{"intermediate_size": 512, "hidden_act": "swiglu", "rope_fraction": 1.0, "attn_scale": 0.125, "learning_rate": 0.00195, "weight_decay": 0.077, "schedule": "wsd", "decay_fraction": 0.766, "max_seq_len": 256, "doc_mask": false, "train_tokens": 203900000}
MLP neurons of a small language model. Each row is named by its layer, matrix (gate and up: input weights; down: output weights) and neuron, and shows model dimensions 32-127. Each number is 128 + 32 x the weight over its row's rms, rounded and kept within 0 to 255. A neuron's up and down rows have the sign that makes its largest values positive.
After each neuron's rows is what it responds to, as a language model described it from the Wikipedia text at the highest values.

L5.gate314 [156  82 128 140 205 158 162 161 201 139 169 137 149 130 150 151 191  54 106 149 178 139 144 147 184 142 129 195 124  70 129 158 165 119 129 111 137 118  87 174 139  98 136 120  96 103 140 144  94 140 105  99  95 160  79 123 142 181 102 153 101 109 138  47 161 134 113 173 162  81 109 143 141 127 155 105 110 103  44 180 171 115 107 117  58  93 116 181  99 131 140 157 125 149  97 163]
L5.up314 [136 146 138 157 146 126 112  93 158 127 165 112  93 114  83 153 100  96 181 145 159  77 150 102  97 171  88 101 149  53 180 172 161 146 205  99 103 105 138 124 147 141 123 127 123  65  51 149 123  92  76 162  80 171  99  78 164 106 137 181  84 152 151  83 124 152 102 140 128  97 194 150 115  91  98 124 187 103 135 111  58 121 109 134 162 116 121  89 112 124 108 105 136 163 155  88]
L5.down314 [144 124  87 135 125  56 141  62 139 192 108 116  85  97 102 104  91 135 100 104 118 158 121 164 162 147 165  86 132 130 137 177 126 125 100  87  79 122  85 169 155 156 100 117 125  52 149 136 124 125 136 139 138  63  76 146  85 104 167 184  96 119  99 117 135 102 107 123 135  73 180  77 161 167 116  80 107 115 205  96  90  80  98 126 130 152 133  72 156 121 107  92 145 162 136 108]
Biography subject pronoun

L4.gate298 [179  95  98 158 116 223 111 163 143 133  98 112 146 137 139 127 103 138 118 126 139 147 108 161 124 134  84 184 164  93 111 136 147 135 103 112 142  94  98  81  96  79 103 115 151 102 117  77 176 197  76 108 106 101  99 152 175 127  95 197  88 117 137 133 143 132 143 153 185  71  86 138 171 136 120 154  88 120 133 141 139 149 118  87  76 138 148 104  40 146 153 140  98 208 106 169]
L4.up298 [119 124 152  80 141  82  99 157  96  77 140  79 160  84 206 169 144  54  98  87 117 140  95 126 148 103 153 169  81 174  94 122 157 109 119  67 101 145 121  84 161 115 159 132 144 119  97 117 109 147 111  65 149 139 139 109 137 159 100 203 104 147 179  71 136 102 127 146 210 102 150 152  91  81 110 128 113 170 111 124 115  81  77 123 156 118 142 160 119 136 124 123  80 118  90  93]
L4.down298 [111 141 124 165 177 112 161  87  76 185  71 141 127  99 131 132 167 142 110 174 124 144 107  89 143 110 151 147 107 149 102 150 123 114 140 109 149  79  30 185  94 119 100 164  72 131 124 101  97 132 167 159 122 127 216 145  98 147 135 153  82 152 164  95 153 106 108 119 148 133 109 157 124 188 119 122 133 129  95 122  89 138 124 109 158 117 107 112 187 146 119 134 125 161 114 171]
Biography name-then-date parenthesis

L5.gate494 [143 126 119 102 161 143 110 133  89 147  97  85  79 154 103 156 172 168 108 124  85 157  85 102 129 125 149 142 138 130 127 154 116  79 141 110 174 123 113 127 108 127 127 145 137 128 155 117 116 185  92  88 107 108 201  60  79  81 129 121 149 149 108  93 141 130 166 148 106 142 101 188 153 186 151 125  99 123 132 120  49 160 134  83 151 127  50  92  86 134 103 129 143 164 107 165]
L5.up494 [ 91 127 140 118 125 107 140 156 126 117 141  68 129 143  99 117  99 124 141 165 112 165 146  96 146 175 146 117 145 132 113 119  92 138 135 144 157 140 134 148  45 172 134 110 144 162 144 163 109 144 142 100 107 171 134  59  77 132 175 108 168 114 162  99 156 151 117 154 138 138 135 147 149 192 132 118  69 127 144  97 111 174 182  73 161 160  47  88 119 148 141 147  99 167 162 150]
L5.down494 [149  87 171 146  73 164 207  91 177 159 166 151 153 110 142 122 168 127 122 158 190 135 130 105  82 109 171  67 131  71 150 148 146 186 107  81 148 147 163 140 166 144 124 150  56 159 103 166 110 158 132 167 103 100  68 129 127 128 209 115 142  88  98 136 108 140 176 142 166  66 133  73 158  48 129 131 144  76 121 136 124  87 103 125 139 122 163 126 150 145 146 137 118 122  99 128]
Word continuation after an initial letter

L4.gate372 [138 155  92 152 119 171 174 119  62 143 160 122 133 124  84 136  62 179 148 141 164  99 156 175 166 156 152 167 109 102 124 124 188 111 120 190 133 130 141 144 107 104 134 121 149 171 128  83 169 113  96 117 114 107 113  85  93 115 147 145 132 127 147  93 152 134 147 117 144  94 109 138 154  92 121 129  92 126 167 111 104 117 100  53  76 152 126 151 142 100 100 107 163 188 103 109]
L4.up372 [ 85  81  95  98  73 132 151 182 125 100 184 134 139 148  57 150  85 101 163  82 172 138  98 167 177  85 130 122 102 104  92 135 129 149 134 155 128 115 129 170  46  61 127 125 143 142 117 106 163 161 129 165  95  65  89 127 124 126 128 121 112 152 111 135 205 162 181 124  99 109  54 150 167  89 120 151 135 187 113 143  86 109 119 101 127 145  46 168  96  82 104 171 132 156  64  93]
L4.down372 [184 162 134 113 103 138  87 124 122  82 142 162 118 109  91 102 146 137 131 148 119 101 128 123  37 147 113 145 215 122 147 122 111 129 147 148 193 107 166 125  82 175 161 140 160  77 133 109 157  95 124 127 119 137 135 112  77  88 112 151 156 136 150 168  99 139 150 129 165  81 117 124  84 127 131 102 154 138 128 159 137 129  91 110 115 124 184 131 128 176 140  72 131 104 212 198]
Verb inflection endings